Part of a small language model's weights.
Size: 10 layers, 4 heads of 64, vocabulary 4096.
MLP neurons of a small language model. Each row is named by its layer, matrix (up: input weights; down: output weights) and neuron, and shows model dimensions 16-207. Each number is 128 + 32 x the weight over its row's rms, rounded and kept within 0 to 255. Numbers have three digits each.
Before each neuron's rows, "fires after" lists the tokens most often just before its 100 highest values on Wikipedia text that the model never trained on.

fires after: "N", "Z", "D", "J", "St", "G"
L5.up999:143200176114154154194127158116123112117129083058078117151162117111060167159177157138115143116132177133134123089145136127082117154131160140122125089180162119192074123122091178189161100104123111158110160140188153116156176108072084126113146127159094109200111139072139105161152157118138156121136094114123139115141102127155153141113114125112141159113116146108106189120057120166133167149109059134137165134105168118069167169154099149128086145158097135134109126075138144149096123135159092140142142105185234150117118146085134147098098099169106113098193136133109104145128104170108126135
L5.down999:179114145144142120145094117173184148072167136141111105111125156170140190124116133138132200116102132144126125168113133107093111131137175147136139173131111161108184117101125117157155139144149126175081088108182146171149112163111186111114113092131130117161134193071178079170150124102105136177056083105074115123122152155103090111115159134086156148090087193126147110123119133107180101095169135122137121166096140090140113140042092109118139095120113138092127116103099114126103101110159109117150193095095061126081156121155103167133120113135165153090132109041168128090093164091149122078

fires after: "| ", "- ", "ali", "Go", "an "
L2.up357:181159146076162128078119136107141075107096113159168119073134114150090082151127139186127059144083110137155115144101151153078129055130141141093170140137125155091104156140118107162123158119129109115140169121090073121140157158141113144099120127087100149128100180173175135168150137061156124124088101130120076109104189126144146189084124188143186132120115116146162135177109106097109116177121112141084113113155137157098110128160121085122082131138165107134170151118181042159106247072094174114128109153171152168160104086109140182186107100107137122127154084089151163079111105132153159172
L2.down357:130171112134098145113057181138121179091160138128201131125144137076162100137176114140143089160053164090153150114084112093125061101090117143094160143142147138106123125083117127124072147086141123157146195163098111122191112088088113117098132083126126139125074158190058119149168093074154114121150148113152125102162152109129108155107118158116129190107125140075124134180150164108088102191201085119045173059131163123142083113163169069143107154138117137103154185144110121116124114113133178127149142079129112145154111135096144196169146117111124091120099101125203167162084126120127130139

fires after: "Z", "B", "Sh", "G", "Sch", "z"
L5.up538:159110155142154138078184162143144095105103142141127143149125122153068168102134129114081138117058144171136154159135159103093148173092169133078119130156108144112088147108104114079148092110166139019135096119112131123083146144115137138132104104116122171128109174174147143199177145104144088057091123125132068139152150107150108074113105122062080063174134118167159089108162210163124118144187165167142115147155194112097136157150107078166148160148113093198154068157114152158183126109135086112154132082153114135122137090108143133119107095137109121169117100129151083075116089105176080122
L5.down538:043105102129128104119152136127167157134122106123102110125185112114160118178137142124061138154106197135085102170160111084160223128109100200173120090092108095131181119135178137134126153158128145166126108140141137124086104141192131164107115109118089100073176107121143130153067124099084088138125158135128185117093074147121126133116127105127149119076085135101146148117140079141095169076147093128139072123049116109119128089075183135127125099093161120099153134158155071115175112127136137169135053140134120122180128162136116027127079167135204111091137125142135156085190165124158108126

fires after: "the ", "wh", "his "
L5.up901:209133132153180131092093166111153078140156125108076138175074139105130140102137115071123174115132115073115119098178144211140092088108168166150084140138074158134146181129101115140120117076199172127130145146162163142143136104128153110075083142092106129130149138102095105187159111116176135118166197141105174109157110120099161083139104138134161087137115145142115111166145085174124064138177096126120100185094121159110142063103158091121091156076094121111176138204146124133150125107166107069118104160131095108153147089093184098149104080117115110127167176157103085111129125107153131137
L5.down901:139151112097189168120081184134071167146136153110133143169178149089146140130047165103149164115125176171146090139148110097174107145132099109151198117119097146089152086132098097094157104201075168095202123143123104148131120066148159137135163082155122137106109182085163105128141136073100114083124155166112148147125095255099143065111121140097169135095104124130134193107088177140142162169128114123120153097095128129118152131112119096125072090089158150110144118096109130129132140112162110134148123077148161120074167101114163132150143117132108102142081127116097072166150102146157167156

fires after: "\n\n"
L5.up599:164103066090118096123095209183149139124129088116182136119191127177120085114135104099078187093128126182092133137111109106131159090082110147192129191151181132181126164115160127164128085123089144137139139202159131159110158164085110092058157124162139148187130167102178135131136158143139103065169147148080142149096127072174138116142107148092072092130067152184120098106116149132112154121119135117116159129104116150136145129186159120117200112138104098126125057134066120162113085120104132118139125110161116177093164105162172097093149152100078135198124107114123133121186179103149111163
L5.down599:116133063160124139169115110190173094138193093116211095187125137124117100142097133132119154064143141127169070129079120170108115117097138112125124113156150192137099072129150145112150133115094062106124117109135117156139126128081135200153145128133129133118107144132127113143044233092196158130135196169170047120122134091138154129118139209139093092120146099093118123133093117160087154167170125136103200126184122169140148069129121125094094097071156104129098072094142124162103141097140132131091155139132118131047127111115137121111172144150136117127079153147129120094154189140149091177

fires after: "| ", "v", "Go", "ali", "; "
L2.up768:157127137046119129143083075076126155154124165131123121163089124114155165110143073136137135080138130098081105134119148200201180132133137190166132143136089126166125157112163138121176103161143097108179103120153140156103158197125083138066150193119095124140102109125119119205178156136147135171082127143179197142189110186152112100062122144089056125118143119154118112161152172109128092143171083097103131177084148166185147128143150122115128183120134086125136126125153121029107142118177127118141117098161179156077081144109126142082136090093141184165164129100149065132081119108085153095
L2.down768:205113095140129137156124144112115173134132163104049103088084096104063123171154173172110160125112113167091124127147183126140159133141115102077119071101118087169173173184139131110145110125144059134083092179144096132147104159132083163149122150072134140138156138109169177140142125138152120131093152117156141146172111138101139139142163186113067081112129082149089131090169166102095107144143137135093093128112130083094120161156132083137137201122123114111102152108183133114101162111128143113113168102070166201115160036100051155163125134123166140200172150102124106141095129089150127103

fires after: ".", ":", "to ", "\n\n", "/ ", "Website"
L5.up335:173116123138202087095154137111150133149105155134056187070133151163113096065115107123057120151167146130186134142102148138066085133071130125169146170187122128095135140132158071187092140152144144107087174102059145188109192109116098150113169106152099134151059138132120194133150112143168184132145054161168100149127152157068158127096164132167165045079082134134123089129107149104101159108100174118129153122108126140134104124067187128149142117194132080135155133081125107145155135151118156115118106107106140136154129155121155131151167121201103070119089130136096119138091093111107175172
L5.down335:103124134124100145143041157157140175096157085135098082147132055101111122148180170153169097130170118104054143087072180138124189103065128096088103150164089155134189076099132188099139117152117127134159097167151135136115182128124185134132182145120129142151170126141109130093085191135137113183110149114126120171130151078170095222135081151153129149102150180102120092115190122134106169141136070167069147161101110155131091128147112074075105114058123179127101136160145133117127107116125077119138101149158119094190099100145114148052132164172134192085111143132098156107083146169117138099

fires after: "F", "W", "D", "L", "T", "St"
L5.up829:125161099185123142156125125119105171166144148165130148100168108163099157134066206108064124191132143147113128013162091183056073140108122107157169086112197107077099146092115123146057084088108129113150103108105141182087103131109074126067098147124125165137141195133176082104112098095101156117121075097121167113045102133132138155206131168105133116123139075206191139124112138195100120128085132124127109180130108107141152114166135158128123128172173114126112041085063113161138117113112127145081100122126131130147159128119135138136107143173185088099171132096122177159148163114142135165
L5.down829:175154137108122159105033126102181096090184092125125125154093114106109158092116120106100135175133124120133130153182133101152134048156044110123105146179120091131069192130093140103138162118114120116154113121056083133144159126082068099145151100064141121140162095115110108126081090184111160151195145128169098116120093142111132170101158148138152106125181131106137109179136139081145106119157112124135142197103125126099134111173064148169123084100127162116090183153148150170040090179131177167144138140126140114121101102114183163106162161139179130122114091162152099164081169160096117140

fires after: "the ", "ase ", "Pro", "At"
L5.up761:121105151200113094095193084149174103051144100136165124143113112123119126133111134061235093130178131164140197154077150174186113100188124109080032155136078075121066148094072151121128122147154114134104138097134154138164098173116163136179128134196120157143161113165156135130145141125107096096159110137169112064149180113120166073110103104100170099147138149112094097130095102092127133092079152139149094069135086123133115161142108156140143127111171096122146112142168167166130144189112143146115075140128077138132118097106133129094173148173132156132116161080164063145124113114062162156
L5.down761:091133210107120129097187141107146144030090126128119145105137147134144138138186115074097154120183111083106084189134079159156171162113162130110052161132135116141123102098150160127072129158122094080158086123143171132099096152143116118057088120126183133154135115098100132069137191149119125160121178155148141117099107114181185059165156161128103093129138139140126143137118156125079129098160098105131178115113083165130054152116115131092085109132202105105198108090138100127121146068139157172110138114085145089111127102073153066117139149148159091218133153165144069203125114146131132116

fires after: "E", "the ", "U", "in ", "of "
L5.up396:127153124129070104083142128144090114179163113111079086094143123142102062095157135086161168122119114115097152127078159123160169078110090121122125189134129076108109125186160116121086122130141166141164166186121135116170113103115149228160079156213152164170072106108118200121152153106093153106099095122135152140115167141130165121136147075084126124133080109137178152088083188122142112153092096158132127209113095212189136099184151089122153157130142181138177138179093166092115164185118123096113103185162091147114161123112157169151110107131147134144154092078123099167096128081147156161
L5.down396:129050153124141119181202084123132124127138193150146190181117117108137109173154122192125107109087088112121123225149127143131072120087160149137144165110118151143118176119142213166104147161125121133104099170184113065095125117086089147130096115103088132086136092100120139201119120124156141115139166139163122163085113121162144117153172155118106092148124132088077152096145173119100174105068211060111086130171161136143173169110156148138133120103095115117136121125148124107127170137146108124111108148146181091094122125150162121151171166104072165143129143136086119099155108146140115149

fires after: "\n", "|---|---|---|---", ": ", "\n\n", ") ", "Ad"
L3.up525:140134100165096168062121135112159096147214137152166143102141111135155076182106177130143159120136025140121121109144140104146119173113157161177078089129124112195142183168142159133130155127129207128125116166154108133095179172144114144142094138168086170137130103125160177148122133117105153137158133139158126109134136167100103149140162121088094133085165132095140123112069135050176080161121190118068125142162120124182097112148124101129095158172082110136125068168126097134160151108111060100114118118154102097140114175098122159073104168094157126097183162147111100144174053185181210107
L3.down525:153083093134091185077126125134116128108198164143174138086115121172044096188125179114109185145089097133136099132179131089095099151102139160122095098133136133199093160107129159140095121151139159126130168149130096153065113169087090119098093112169149158101083150104172145115094110086070158146150125138168172076128104168134111090137202168068063063104157103108082109093145128083180117061108108117068142120152166110181098142135123142097115172164139108128084062147166113149174161055081083144130156090137110108150126144090107101083110128141151112124157159099139140200157112157179180144